Weights of a small transformer language model: 6.23M parameters.
MLP neurons of a small language model. Each row is named by its layer, matrix (gate and up: input weights; down: output weights) and neuron, and shows model dimensions 0-159. Each number is 500 + 50 x the weight over its row's rms, rounded and kept within 0 to 999. Numbers have three digits each. A neuron's up and down rows have the sign that makes its largest values positive.
Before each neuron's rows, "fires on" lists the tokens most often at its 100 highest values on Wikipedia text that the model never trained on. A number after a token or word is its count.

fires on: "v" 46, "V" 28
L8.gate274:514487470469612560396467516514513495512464544470487506443512543500533450484537575437456455404513486508408482456495473501472448531398420456469471553504470547491553496487452544476525526554529430504470459538415551513526541531524516563529517515571508475488414520482507582479509497598457550531514582475504543503642521444452478457620442456589586413464570538488502461571433514513497367391435474513538494591482460456432467464566472473433498382478549507441457386477527543520473439510444502
L8.up274:549543469524502525436449548471476485381445499472539484552473479471420477547592561412513427487490562544503527533513585516438458470505463548411601522404440491468515471436497525414594644442469433587457492507447564440502486556435485562453400513575598511598418535499568530474430506485494468522480489510506524496478510571477450492536420494471488533526455570536524471528546580496479434519474565437451523496483446456487572376490507428564512473500393485544488496508483475424465439438540471
L8.down274:461463503595522513467584485545571526540593539548524456451573439485547520492540521392471488528512459453480419478498371473473532412463480516533449537418585551449495443486577522462511506511479509514437536530530496489505440547523543420481511569498487578490513537489455581484594493569579451490469414435489511478473500483550573489554465577555544492457489479499422460608457410472562397472408504564493487569444488406536394515471452517460545412405504494513479444452551454556464423505458415

fires on: "f" 81, "w" 11, "W" 7
L12.gate626:518418647512451486533640469542450407515452517577582532487554534511507478517540555570510531586499414495403586593524431557548545492528433417506454517632506512429532478517508541468457536499452498557513500576518460469463522548457529541551579475472470571532507465431525401530568487433489500446594517564418547548541452480513540515517559375516500459476559470471456492500505449434484545504495590460483515476451560454490515538512495427596494542540495482505541413471579553542536474510451519
L12.up626:495450536439509438380578432545365504484532425480540584467565489506468504547524534536533501552542395525551594521418505566475461522445458476554458499501495475579520528497567415482472623437550524596498580525517491493503471578452520500570421489499549534472423513495535457483520437503570533459528454522539527483499485531407468423544580508523441472526454447501513496543517509488506472567373480605389563399489492469493489508539480547514517510453563566488371458493429455521443530559457488
L12.down626:535449525495499474529546518472540423563477458499471516482380437485428453484516488496384482610550482512459488610517501503476441532410485497454592348513558609460478489468563470454537551415487479516495537607515479506435460472467498485509516490562418468501602504402507419472507497433459540482553605524510523521509448519477477412482508519516482511413529462496463465446523499459454517470491464550501534519499577490625562471418415435614472490582540516526477442456586540546447564453464451

fires on: "V" 30, "K" 20, "C" 19, "Qu" 10, "G" 6, "S" 5
L11.gate550:552507496495580617492469496460567363607560533446473551462452572495493513469468453435457483568492450502426493451436475586580455534500440457444535489543467551523511570500457515535454484563533418461546504543570546577558516491388595502558476506579463478456489537539565568501469500487480491518497488452529531456499490455431595522465524470500509517445538491455457377580409550541550427489410452519448565534508441477442505359563505556478549435536536429511487546471545545557557504524460555
L11.up550:549566445486587611497515465502624488429510534494425471486395437446471531435477597388419482531462494473577465523453563526552556527511471489537507420503534611522514500546588574492478467522434474462570505487474418510498455511473506525520407494495491464550531457533394594503465433507468571590485504494473518497565577564491474535565475549454578497449466538495409442514452497584449437455479545515546505479474432519454504495416388516525489479543597449499447544514511540549501541443457398
L11.down550:491545573523398438508465492511527489500460514502436477504534477539485519536522478555472556462417514442466477413592556459511485462498504575481460546496554497505477524512491575465499495562538477503519460533424556457474503474489537484527549527862547571499485501525508518439510508487481451463496500466468547475457500521447589466511537483503441503527396512546449450615548581448563496541533431469535521472491536545591519536501484476546526539491524511576525491438519448527523514578534488

fires on: "an" 60, "ad" 28, "at" 8
L5.gate321:420550516536427452521504443517499487464550639477586423450577554437440577435459538463479413581421467485536514463531557448407517503537499478506502639536525500484464525488584574519551540594380542515461465487511451522530460513542609531523500522500501581540500484510534454512517501565466557416479545458442541456464487459518398490604585563452517502512504600524521509536470528464391471536458489493437523488554494509411474477462516476485569476409557485518568518431479436482494450587442479
L5.up321:552541456446407439506522470450500496429590660487513448569563560419454574368492585455448494500465505529486569543552470451536569554468477467511470526538447494540481544458529532428480515574456466538413548406567463587545551506494620554555529478490502550522457557534464485471543464522482543491431516472503496497548468472521399558556536519550549506545494584536518532478546486469388518494523496526466466501622464532483466459567452500526499408433470537549589490488521473462520416558391473
L5.down321:444456517600569508548615402553440456497457459474539553449464466439597464510478487450556581530439568469526519520474465446581535533521476409542495428569517429546473541391453478579518385448451463449470491475466529523454456490512528521550540583514539466502476533564471579519575548542528495583515488420504519469452561482518507562400486427481456553479560445501473539557576546538412431536545476554498490533539490518501532570502578505600499467586545384477535515431539431448531506549509448

fires on: "s " 17, "es " 15, "ents " 6, "ers " 6, "ats " 4, "e " 4
L12.gate558:492511525524577589514472526629450512493588495597548539512496443463466476438448430549567470414540456581494512455485448523529588493412625396520498410476524440491425582405492579496528556533483490502467496576506552537492499481557532416502466514496534515493437498433545457526513477495463439591513471510409474505372465420468514456416510498516474564534504582553555527501544583518419419501536531498450544489500474523550522478513471407471516428545527433461423522471500513482508481359471488
L12.up558:478460519457553463527516535537497513472592520524515489449544507514581499419558462530436508532533469394479527485546448550582597524391456473516493510568528538413531495491573514493525529457469464572588578402449532517512469532476511472457520489465570561519537514454561465571616535581440481628510523495380450522513448494501468508497436511497407527427550512506595443507520624548580526514545480474415447439510477499522637475498450507552450585566516430410523488474570474464510471517528459
L12.down558:515515507545566578456485547474461516526509497478498602481494625568448493512460413470447404467569533510490550497497443490568497512495468550513472473436481533452503562488527572565482486412527580454464512461486513503577516476460507522455485484580414390404483505476441422475490542485455497494401439431475578509437617493488304490531531489488486418493499503448530551496518506582503451522487449423413476435492458494532535576461604499513554452522416481511456459452548528533525556570474610

fires on: "an" 18, "or" 12, "t" 9, "er" 9, "An" 8
L11.gate157:481586601530457518463492478493468509486489476405559492549479565517385567640474536434424567558471466406530430527443478501525404535455522554494450565496495539567603482460589513490505496514465481436398522460435475498492543551491510396517482591442478540516414478530547407553459522543555505433528476534437463454525490492540567448487443469484473508465575396488454538550517491534445515463459466459493486521455536531425497477478583500414579440498479585510557632480493533568498542534572458
L11.up157:435459486490445427579452497497495525439517457555504532477483485399514552580508652550478511422378456432525480496451542534524425475465526491476505463571519559484469536436434516474574480523409518543454485410572412471562516533601476562526453461474439473520514469568467543532519462575514518501566525559463497410461544520509427350576500551526535421529536517484486499474559514451521570525494527507496486583499527541491377581468480502470475421507530449449468571451497569493446543428509383
L11.down157:506502571456644470471515502420518506516481490355358471435430481436509428573535388474556530551624500481480580507517458596470481443619406461507524417442553521475533485571465526548461525481508572519481477523441567463530499490454476465436478587462495410571550598419536553495451544514499435565543534467483487510534470547563540537481494498550559507534579464458477501499580506483527482478487502442389520540506456478497530451525428492497509478556479530469435464424481454564513528453453524

fires on: "al" 38, "ir" 17, "ail" 11, "ti" 8, "v" 5
L9.gate359:453520487480419470435492460538459548454519480469571467489508466532546500468487603460435443459573568463463524527489465589574496521422598522498510590438515544546492460556587532469492545566456434471481629574424549530509486435501488523442441654525527485520442517490443393478520569575435558571488508521558524534606535411512442463521498455510548487468505525457494483561588455492482558487487595562477422441482528498456531401558514515532475493514484468383534538464612548513466463558504484
L9.up359:486505509439557537490438543494550428466493476519554551490553507505440457410526540518519343461524518420490454493552481510521486460520516398502624568481366587556430540425538498473494489600484506496469457562548473473510476478553418531506483467470563523474404527467574619495517507582545507537449440564507564539450442554541505417475541491503507435486468436497494517541503480447615422552563510570452499590576514458481489466525530467508567421429505473448412504562563448535451469563440492
L9.down359:513450539478455595587644515543543448570498453455477507538473477563549600535476468523536557507543523488527487514498449485620476470472510572514489531580552464537547481509481489509515515542650534472515540446554418517515521522440543553454495604442515608471439441428422522504526470478477565460565469503444498470453535526487479501577522426479454489555510528516601593466517573549601567484463391543522503501506557416485568576523463560466456576487468422521477469459531572560543572499571532

fires on: "\n" 36, "or" 6, "ed" 4, "er" 4
L8.gate512:460500521504627634526490510497493479490500583485550567482488476507452546533542468501479559508517575568506428482501442471545457485550420513411568545536464523509456531415577547547467364425496501484544492491485512400535511521446418497498484432550541503556551459425478398532538408354452539440495508539491489481489566542415575490531486541427456481551547432507578467564538517538543501437451538487512545458472536532488573624424493451464563555533483490480500568500404485482484595442525539
L8.up512:471572421439449403428551597483433563433566469468492490470496414493454517463611465518468544536456519515393498525519523448574436499497483545484444515504549504457542481405512483411521447574444499488439510492486530463506555469507467488521423518520443471461418524524558502432599507536517453558427563542528528470544434528488491397619576528487519484502521459513446586472598578434439469456543468442436534461514443541542541559591465537433463464484520589508454574473404559544435462465479445
L8.down512:528554434477576528553492516550547493486472474542522549553513530491494473458469484525447510444507481442480508503480557464432529507445480510573385517602517504404460354517440483495433544494500460499550504478465474510545583521624570468455562587441488470464521527605453542570422522459570556526501519509545551463473448466400458529482463398509534391377461567514515511557455397465413540515629513501388533506455517396482538483558511453529470459455518415459501500513534542529462534461522514

fires on: "the " 34, "/" 9, "ball " 8, "' " 7, "a " 6, "to " 5
L11.gate480:516542541452466472501585532440512453464458517498468480521533483532480587470451595505503369484473484500503488563505482464552442517538434543450546509449389539475556651554525537482461450528561531452461470499496420517550504436500482533439498415441534461454483471392439494550479428486544448458440457503441548514537530525547475482517494495446427487559443595526430454555431423465453538516481500482486547636523462481442462654583461586412562572468489501551475510487442529460611489451530481
L11.up480:394444500501546481494475528459447580511559468402541480492494446507577565464478569503534396502488491445549525539590450515480417430562466601425503484540446531528483526553525552440500432573460551456397528462471477485584571427513477558475551580531493446417482572464491496533486471498506494563429469386519499538517497521511405531381428488457534429590483495562428495493512554460509516500508538547561544561478522480412476474379539580495516523459411499553494440429534499500630499496486523
L11.down480:501494528495499455532424432606438515551466504507538551470511440473478506524470550507517444534484515425501569589527466525487491561471434479531493387412534535367500413449535398592501561487461530409559512428558534449544519492510495543515570406498546550508474526665553493572519491502549455580503423509529398485407492478493478518562413456585469533489511526508601505459501540518479542419499548544658430509573495498474535417494480524522473527460506419456546505471485458461493492500492461

fires on: "that " 24, "ab" 23, "st" 12, "de" 11, "ing " 5, "where " 5
L5.gate603:447410559494541543523511497494442508493489434494486437525414443473553485431477497393509445512413580539465480425623496573484461459475541501580504553445462584464448510504486573463598433523487592375428474542469397507493519544503561467467555485482494482522530511487531627582518459428459516490437610588448445454476505417494444438491424539437458453498495498379510490439574473544562494470487492516506472524375522514541500484494492535474457505484445512507441425520506513505480469557574411
L5.up603:519492474505508448550438628576477413420443499553433509620475522512553416556475564491454566512452503570451460396527485422505459570429419447566524508497374489531533608451415505457520502488463547494517503572486497505514444545510521503560492455392573478543448542553507526541544531419497607472536567517423490543489472449489524518476588511509467580502477499444564566455570494463538446408481492486416484435456437489507508520538572500556527511528530432495543595483532515490429420478518424
L5.down603:498484471581480439490550454525464468507521487524454437493543504432543512495470398526510543423461538531482484545442524500422591551543503455413517466381577444517453430624590566538432488422478568546454561524529601409458579554434506506413507529566468538491579576505468514560406578450537523547502425461446531499490582522369567467638427474502470495501526527430532519585559527488459436489509508534508500471497449520505501571388468435481493480524478484490464443473498495485511539482472540

fires on: "o" 39, "og" 11, "it" 10, "ol" 5
L3.gate92:497524521448380556521550481547561443569503396469554499535588565493505427478535511476427519551479549460553527518506543486562415542506555461560466393503527541493485517546500424478383605491568483543498489531427432523489453549536421391616519513429464518463530430467444497555506542524498518366507475515501536519558530551476452412549483508421510455498514525561596449477544538501521533494493533510522508465471370508448486495560583422484520457425439511533511555468484484547607468417430544
L3.up92:470516515453426551528602493525556462563540487439583495590520489578514505440460524529434477526437513456588596489517517454500389504450548521506536495471559495532443534514546419398472543487549546493448444501399407494456577496634433396522496488584507490487544477500516494408521540503479509422480581545448488545435474529409517450495568432386454458583466459532484478477529435470438538522498438561534453533518434551523532494524542539537540520550441542475521567386486477420460513409505538
L3.down92:499438408488570521467502463559451554459516554520412526507495503468445609494473386450476489579436525548364529467450431552470555552508516551439557520542576502538436509527435541566496470486460571562456434471532472552511466478535532490511525514438558614572468458510420578487494477566513523565471562536510454490487393475558524413505533486559491558443406487558580579570411455531518542534466449499587539498513512389503515579477485457439510518546573507439447455504531564539548523455471423

fires on: "en" 47, "v" 19, "n" 11, "li" 6, "it" 4
L8.gate216:379497487465533540555545496515469481546445455446484562546417527453461548521476546577550468416459484476521492473485540538416500479541392556443538465503469536420474482628481526467451555409490514508496465403484493408473530497544453499567408567531506562535468531509552564509483476484501422594447546407475622487473489520563480446522479564549534560476474440451627440508563478441537481493511495406469527496472510472463572452585421391531508508453476513568405447456515580454509521572495549
L8.up216:575500523523537448378492491483514489484484492513485449476445486526444536569579559501492486516431564506435490526573520576553424493458510394447460558425500460498495544478466552466469525550443428533564510496471604462473466533518539495517489326477531501498497407530473424560544429536464464561568519526474382490621457544470526441530449512506448462512399605584523473488453562480498597560459505513494496456562433466502531359524529504523513399530507489544429562477576500437495469525518553
L8.down216:472493465457445475455542580462490541492378472444503472439521474512471454580425513436469565587528426529526451482417455484450525590504520517482463497399476463447578525510466445523421491450446473501452531528426469486464450507482397518473500577551524512497550557468439542504461496482532558478432478578516443560474418586606531440524443463439524504412538480514570480485572486452498553474497533505563509448462517607527361522579544478511546442628555541419431543514481537423428489577517478

fires on: "e " 18, "ed " 15, "es " 11, "ing " 7, "d " 6, "d" 6
L4.gate179:484524486539512544503464489519639503483509518538410494520485504396467529485513387439495445540517504490475418460527553508399527529511479484595440556444569490536430473525454511507591632493501571496514497624488545508393405549480468529596564506410516474565496462495598572537378509462530523494518611457434471611462501453449529520505542573423491470522525483484506512489480485545444513541541448420507500534490530496522472507496492495547445345529517494488432454575554463526543482437546499
L4.up179:455420488523535535490501560561520538537545484448558487474585444498557536423507480459474507502459452502443413466589558520510537539463538412615449428478492504534512451504568440471467570477569595614587467486503464597432416550533501612478542489497492406556455471626517547518490521537505555528486605507329475532460441523425499529470469512568467521408432474412477461514436574570444484432483533516507529493459442497504485474472536468510573446556466521464491519502547474483458541474557463
L4.down179:464520470340543506502449587511571552508495547469484552470401572499500630509580561428494472525460491486530532554565453543533482546433460497510532508401563519501469467490493549469480428481476525549400570523435604427550473572582501474385555515435455449500545455508462463436493481517495455471503501540448397536525521467557462537524468493494447569454481488497450540434423479430513450522512635475525423552480479454422465529452461445570485496463546565472410543511447412454545466566496514

fires on: "oc" 14, "m" 13, "i" 11, "ab" 9, "em" 7, "ro" 7
L9.gate374:508469568584519427406465474580533546540418556543523524495578414478527541502573567506528465451426508512564518447483521463435489575493405548435407498557550459575481539581522462394524514422481574462369497492546551385511508529541524513475455520502501399504424597481453517535448453436466543486519543547514474511514508558499462519535462552509478541521463375515441515420525545416541499467516496555546475536516549511660445400525532479505551420441531431504481492477535487508544522457490483
L9.up374:551558584521448441498421487635512534446507418545491409412510550557539495525393491479538474544533546432514529391453491467459550485500592467445469466465560523459535557528577489515420519484523600479425409542523506465435497511466520504383416413426594462473506537517507472559549461450457482590370550498452417513468566496465431487505532516517617543449560541463466547504533478450522508528457471438546580465568550539486481562504549537561502469422504533469495528442502509481552546468500507
L9.down374:424492452496516434474538562489527587527545452543487443401531423420546489493537403492538552528456486458499592474406521523457477354457448532388496594581561492550501474521520512461544498435517562473445503545408439489539492471426533539466487471458550495522484464424557536538578530456570544488523566505440452468536518416485459480561524494442477585514496568590464529465506425612496444488491464440611502500451433437611535476611507536463489506509436553508515519517575491470457557454482472

fires on: "work" 34, "mov" 25, "ask" 24, "ook" 15
L2.gate162:509512513526534506533487445492597492509513547517534460483588529576491566532510496572498455410515508591499501505444510490446489447466490453479529560430464504518520422511443513506538466482452408593489503421514486569464512533504505467481504518435514558529548406510442477450460506435493462604509514462540480518512451463464555523551429415508468524466521527502436525463470523569480547485489498476604524387517586414526569527535624556593448563505686454362482471416555487391435531436536501
L2.up162:446473503430534561464451531470497469448557486530480468483634471531399531544462512519484473468495467590431487520478497608472521455496478487485558540480422455531514461441431487523536482543464458570554485491528466590492482586437520483518481506429583504532517373533456506453508553527490504630539453521543455580570484450467610587523524512458424537544551496494433424499507586510455519437503534547596484382602586398488594522515545466541501492496633452471529519485557455473485498504487427
L2.down162:486501573515465430482412576493459539488508528519563461514510492504472500540566508483544494552455441487488449466556473552469595449539521503512497600403401565541521498471482500526546440531438433603520505468523536605428431590553561502515495466429554506516538437530466490517478469537605516567511461512477536480550552508489558461556559464450476497510473489550509548429475548520412487467520453593595421366595489468568602491437550418562489536533555461485503481359555503493382535540514518

fires on: "F" 24, "C" 23, "w" 15, "f" 11, "sp" 9
L12.gate447:505463543538528567523521514536508573636481522518506498540575492447401467450498473484570504492488486494492551499515490605544466508540528480373492483553531562478513425595572410426448507442549516495620538526520424425546534535551520592557458467545464455518469367507459569537492487428457501465456494563535562580460481519494503561585470398518513484559530440531507465559489507458512485504545563454513499455471516453387477350565493434540540443509535551459532451470583543498473499572513581
L12.up447:522469505462460468547455503427509472540488446412471509527487470546523565427569514518545484616547578404407487545511524529563583457442481504522508476531485454551511570499531461441465503494524465522535478526466431512473412572504594473518383512560571602404452454576565526498534442577467451448561501403413494527468467540424521551550440442450471410477399454495441544497494513485569512526454557511494553551610427487488517543475562450567498549575513485523405412558466529488534420500519525
L12.down447:486511588497582519504589492467515518535552538538520514525493557553389517518438453523514489492436546584585534590548458527549557464500496514503486460521510427507483635488548481404506522486505559444469558485500495458514440484488530546462532446675519467521503413453564507451483505496475530476527520552555484494488581514416599504470511520597534576458391469489365491495435532433537426487507504525501447473492467489370550510551426459491503425472535578573533550407437589473433516535497482

fires on: "Music " 14, "/ " 12, "forman" 11, "but " 9, "\n\n" 9, "resp" 5
L3.gate202:381522505494532529470478533489507509561486513523438408536505471548428517630564566533412472506570443426465388504494531516503507542489619405449536549423577565570474458460409498467565570576544444606505460558535519405516470434489513532464514529494547534457565552499498533507523554449544483519522471528548456442521549390515485447546596474486477553518581536505497466422450529447489404530464565483513474560473506500514498463606482365533487463445488548500463491476476580536425450523532529
L3.up202:471465504548474491426394562480469505483475488478540502575516551509492592685553616536491511549519491402527496410571431500454478463510454439520497587501520550541472493446462510508515561475555520463462538545493501544454487498384494539431527507513555475504535450530473418458478393424460533581458434518504429470422518525483436419492591472487544533577582543500451404472435551450461438521387562399487497505470458439491506476503535468437402523447512515521502488510536584556466435530474491
L3.down202:613520466489448465477435547542479459385491466475513538531657526450585584549549470514502514491548494422469478517609428528502521510513532489555533557355533505593448479502585450419559534512472392499586523543559515399567437505421506421509586512561447532439505503563502486535513602463467528462588453459563446559515486491512462436549488493553434547541471535472487443517486518470474472516490444494589468563508480483466514528537419507495451500491528498598449564452513489546422446439518521

fires on: "high" 16, "st" 13, "'" 12, "trans" 8, "de" 8, "larg" 7
L12.gate376:480457501524512497572464563449384463515423549499558505447541517505411481513467524436503442484513575530510445465569540510451447525484515604493564576479468432580466494508493519559609412486475483455455524422464513530432584585404480508496614557484530439481481528554521526486507459485485580516459499471386437526596549436415590523559463497530543489596518513460502488477507461593499533558417483424534439413440467578423504541526555482540454433545488475492528532479530552441429503571573565
L12.up376:523479427471424425492450562511439491510480532490475503516495481513543473529466622471455485536488459426463533552541498500463468539530502528570549478420447416445543566508414458553514443425422553499502453419375522524494593531543529563434396466480515607471485532446529478487325558528422493460562414488501432415558485488424561476519489488619444468541484493443548538489541497402441478434469529501487418499480499450509550572501430488551511468477546535446505518500480518388476551468439459
L12.down376:445376528589489541479547588522486460486513391536593502614493554460423407386521586472492544549461440502529538575464530501459524470428504490478632477443420498473485492467433525502486426487563512566547444493411486444486534465496572571458581532437492488542502543467549576472373523502526452499525464558493476539440420455532589497516489474552562488487503428530541617495446448463558526437470438571467535495481462538536513490492525402473444449557516448484429550477493470462480474545547489

fires on: "em" 47, "m" 13, "uc" 4
L11.gate64:500511503616567506420433521571436464453500458484585525433574402489458493559461471563461544434470482524467475574458551541460611436516435574452532550584555557550560487519433448532546543454516458602491502539553566495468477504502650487499471538471560405526518457545442534481430493491439506487474513549575494558488469527573467468464421469478516522492459469426488518415583458518516490526481526495542516485570610407517427585477541498455417550455459466515463418508480541468473603433529477
L11.up64:495372506391515523506547487581535414490494484575505545517464526443542446421501440492490557536496536456464531536433578471456411530598463437504416480574553529502491480570546498514525455498547457623457516535492494508434627503440481564398459540509578472531490446518512531559397485544505585491443559448440569517477493450516412459409494533540552554434433469467554467446464384510512455462537474464567532509491464467435504510580514482504476505432485596467476534497436442481479520548481619
L11.down64:617478498565594467529523536491532419512499482485563452529421535514515435489505577544438468506500517587507537549481550572522532433481585606512428548424568550519489551567452576484527471444501479447546511459528482441484463429452563528481422488531361488589467551394544507523598530569415420510488504431449418410518476538499506491449510508505511538469534523501543541535557461575552503439474484486542529399575387513461412421534542436405448466487532488536482539457437501506501485510521448

fires on: "to " 34, "ing " 17, "ed " 11, "ite " 8, "bed " 4
L8.gate446:530510488412509548481467558528573573494473488463406518490491455427605461458584399354476488492470510513536484580514544498493480439450501475576507425559546520516558477481481527537451537512535561449418436523547591552443508479452483519498401447426468410471530439536549514511467428408482560521521554440509545525494503554494446501445437448481441514457591491521521612532495518463565453458539556474524484465380607514496481475557567476533470468446554551554571548480433585463438450481556417
L8.up446:553463497528498573522453447427494490483443440421492450554497500426557454343546458433568592503532491554487505476471523555476468416453427480515482483441528450462528475507477483559477573536544569426498379539537570580407474524530527491511431468516513510505523512542602555565434476386423565497460518368504532511457445491490520492461504493543487552435497533537494514528568557450607534386562503511548507501486478539563525486468492486469506508569516449554521444623512453416449423501514406
L8.down446:498426462518544478494443388489508458404491428563471578541481533495554547448456502463478592502480497528555467542477540508489512510534535425633491504454424491432450498580531515435495550457541460478506513491575573482578496508529470462515423383461561479486455538618416434501520517526577563497545519569442420500499504473455335531461458505462442495553604447455438516467416523470607478542573590489535508523484530532503445567476464538567466531507464535580481557556477499467467469480599483

fires on: "as" 71, "an" 17, "h" 6
L4.gate4:537535537453457469583467474472499568498482475423591560514567455448415474473493493519528438533549467459425507523581566520465469432585521508483567549501444566481539454511491423445588482519407495536426493454514494466539435515530450435545445478464585571568515506539513521438476552488505587564502585466395499509445519512464504477400588518567504510457504524626494476567476463510363553458443421454469488501446416435483502481424580498515495516525502574576543424592420483502600501467483517
L4.up4:504468520525474490562527407522517537567537526536409558560479591479535483470556486475450466448494453439496443566591468403541595489503508569454446503550487516389522545466545540439535574508495579609541512454498589501485520541537549473500488481570460474476471561503512546413650423558516399650559499479451533539446508433502517523606541481465521577519522390500576518516502538484446516473498516443477590502446429470510526452519592479434451502458453511535575440429544481499466499528497495
L4.down4:564434460455454456435525482548569534506498512591483476456517541561497475442500546408483513435566481547529560495505540533462534477455511489385528488547495514486470516478507568538576454470560540511480397455442493511592442491512551457513541590521524492518521432509489532498555512571508437479492517481545450423654426455583475498602510537461587586471482438424551555533408550456436545461419373601512586573458456499526468500414503498503548528476526510435617522488551468502500423483438467

fires on: "es" 24, "in" 12, "s" 12, "ex" 6, "uc" 5
L9.gate436:521466490534434490549445503627502457546494549449533518525538503499430470508507607594545445380428512546609493564536579592596578500545517527529513524549529595557462427488495489497563449452512494462529526560502633467448500550437550531508437492482495508428501549501473449551503471542537482549482518546539574494501423504502498505472441500388475559435439392453542516452468559486478322465496458466451454485469467497465476524558485492539540437500435410471436411513524491455498497471568551
L9.up436:498564524508538564558525573495521470455619535504422480546437520463476562510394476496545598590507501468444499602569470560523584405479532461529445544470534543502521493487536470543632486551419484490502487472478530555455478469543523513526488438424559419480519394557465471484544528520431536492362589485459562524501465497522458402446430483550523515435614461462516505514522458464537441510422474505465462425431566463465554528471585430471523439453477492404449415519540475549493555495465487
L9.down436:447470502490491446489462484458399514488495491416481448527522552517590480473516470671443600548437529496521484523458518451456581632526448415542552512557554493619486499520473431477430398436445417525432549585437542466585533568450573555502481531464521572535580470587516502524522521438490569533592474582513494506533528531508454475512509551546479528460442559447477440495457464472503524426509482510501600475555465500571503514601505407508527516535526484561471592535523509474526559481539554

fires on: "as " 61, "===" 14, "==" 12, "As " 9
L3.gate603:587528479471437539480519563509571493514529547438506486417581500498407500522539484541547576453574531522519555556480478508466431542437459538450484340491480520501449486497581638480594565510551536560564463513499516526461454487532472465495527632571459406547483463500498545554415525532473536536564531464411539425546490472465521465513516535577494581652504521530546570557522577470543487591480527526597491501522477496497487507526530517430385496495509525650523450473497516494505529480505477
L3.up603:519428523464571531491433487511457511446483547492525438431484434525378535617521572453528481461495522529489511494438549469541422519582549632386526447524543450451511583389557520486564536454471503552520401541524447512512440564482466546376525511527500467548550466527456480564529416543456525457427428498530511451517451568502590520460516476515585576464550503499489576475538524383577522558519506520584512457455551462472467445499483526485461497469449567558456530477458601529428475579536492
L3.down603:410530486468516553533430542481544463484512506541504545456513553460467419570588530483523598461470489540427512383451531474491469576425625502466400476420555434543430508466474579490524477440469534516456476523518456433538599554433570500465480520422469497467500479595454460504508541506489502463440501454528474462564533489489448530455467450453504654508573464523505499458500469480512463545538467480553422596420493516512432497434554471460399442458384469392448514439484565496550457533457430

fires on: "o" 43, "ed" 17, "vis" 12, "mil" 10, "ro" 5, "it" 4
L3.gate437:336504559371482541483500519513479413539554448463567479457487496516539454506525543545459533578413529540476599614373468508460447557469468488506545534508518453563416532566483537543436530493510524569488467524472611477495504487474492429543573509519477617507556456504487538532605453417528501457491478451535459510482587526530558438565462528475558505552531483559480575530448531571555444575433495446547474476486426598420544573519538453455465452508510546499530563532413490520542462501510454
L3.up437:378547544433497562566541525565355449575543421485537472457492526515526429481529550460505469561475490551451552556450463488474412425509469486469530458539482446522418505556509527569380536435492500541509474591551536494522432499479444455515521526524511512456502447403417573664546545538511505457415515470527464475522507459531552431586450500497522527550434465534485556488436550551516482452447521455549566539505337531465512563487524552440520419527498555473504527502415477502567509567503484
L3.down437:494492557490498561551565541515505489399504396490500546517479549459499477415531488506559593556567593552435563502455525461458473396350514503488594482587587483510425495509404517460484478488480476447531515503502402526466454539512476452532510520482433598519558483441517525573462501425473538511565501476469489502453507419421427456556537537497498501517476464509509565395497519485524610542542466519518515537591494394494549454442482536551514448515427515490493578440615453474592540387537516

fires on: "/ " 51, "acc" 11, "\n\n" 10, "• " 9, "career" 5, "are " 4
L2.gate473:438411498519517524484445464444554483490506482507546522541465535440531548608568478598490477447577465477514617500485528488470488560460530471536535482556567539610535444454469518447453462531531468561597473430558517476534369444514476499544526470498482485595522486426528550470476562461534496460540497502456530476530356554504452440504593487563501437469518501528486484568411502562479452408539468420492470480507574619449499514516533512477562588517542463450468473420569563635456419473500441
L2.up473:445487553525451599544468532473479443445585461483564503631495450447510551549518548535448482444461522535575481507619572500488512565572540448463522510518495536483524498441435536417533579501556446497541554539532463506437449448457463422537434535485529404500477543438444413465603533484453483595576417392541558451578480406502601456552478464473480453534524564497455482457506475509570483524554558500476493491504524557498430494491448512445459606564513480544471466487489536601427456480581563
L2.down473:487416493492529488556479409498572551535535506525460525480551553499559507519557526485571441439583420594489583514431544468478485448462446539503450543616499495553439451453422545443501455530501473498578413382513484517525429458570490552495475500486522506541585563440477452467585569444551447457512556504473513561504411490456403450575485595551492471489540508523465480539476571531467491395557541531485418500465520479544541576411524428473553564581558495512440498475499496631460422564483461

fires on: "p" 26, "m" 19, "ic" 11, "in" 6, "O" 5
L11.gate565:502501487482500516443508472489419460548568527418532456415411438458512473526471537600548515431532425474441511473507413418470602383481574451443526468543628496432480525585557439518482408523487507545561466480538495469500536482454571496491528585512492492392495468436596525460537522463539478509510577596602527492460558512470420535530507414561517561468402578426453534448485493504519493438485528445532464481445539471473524513543530444557458561591529479572492403439515577492514450493536488
L11.up565:531534491479437526414562484491483481475547553508467571489497518452593471487496476564443511414392395534500510488616492496454488458452544432497391520498559574562488486459501454528471547429521422561579480543566547472511653547510462493500479581469539485566536521487502562494568491550428439534574540422401567469524503611477465481462415511542481516462545519556531509543471389564592448548536489496443497509554485470481504476540543378515466536452443533552445539405528528559487466530573512
L11.down565:482543554510530552567582536495527541434460471490481519534532502492501498456410553506528447544512514507501412547428430406388524437489434473486511579578424472468461498509518544418529546472427492444443585529581437502456489450377501486502440508482468455476521442538423413587526537501565459441479443526484499449503503474511463604500612504473563457437480510510459588509461569541484448498434517481458429542442516494404614417581496351418514546523572469528538495465512515512529486546502561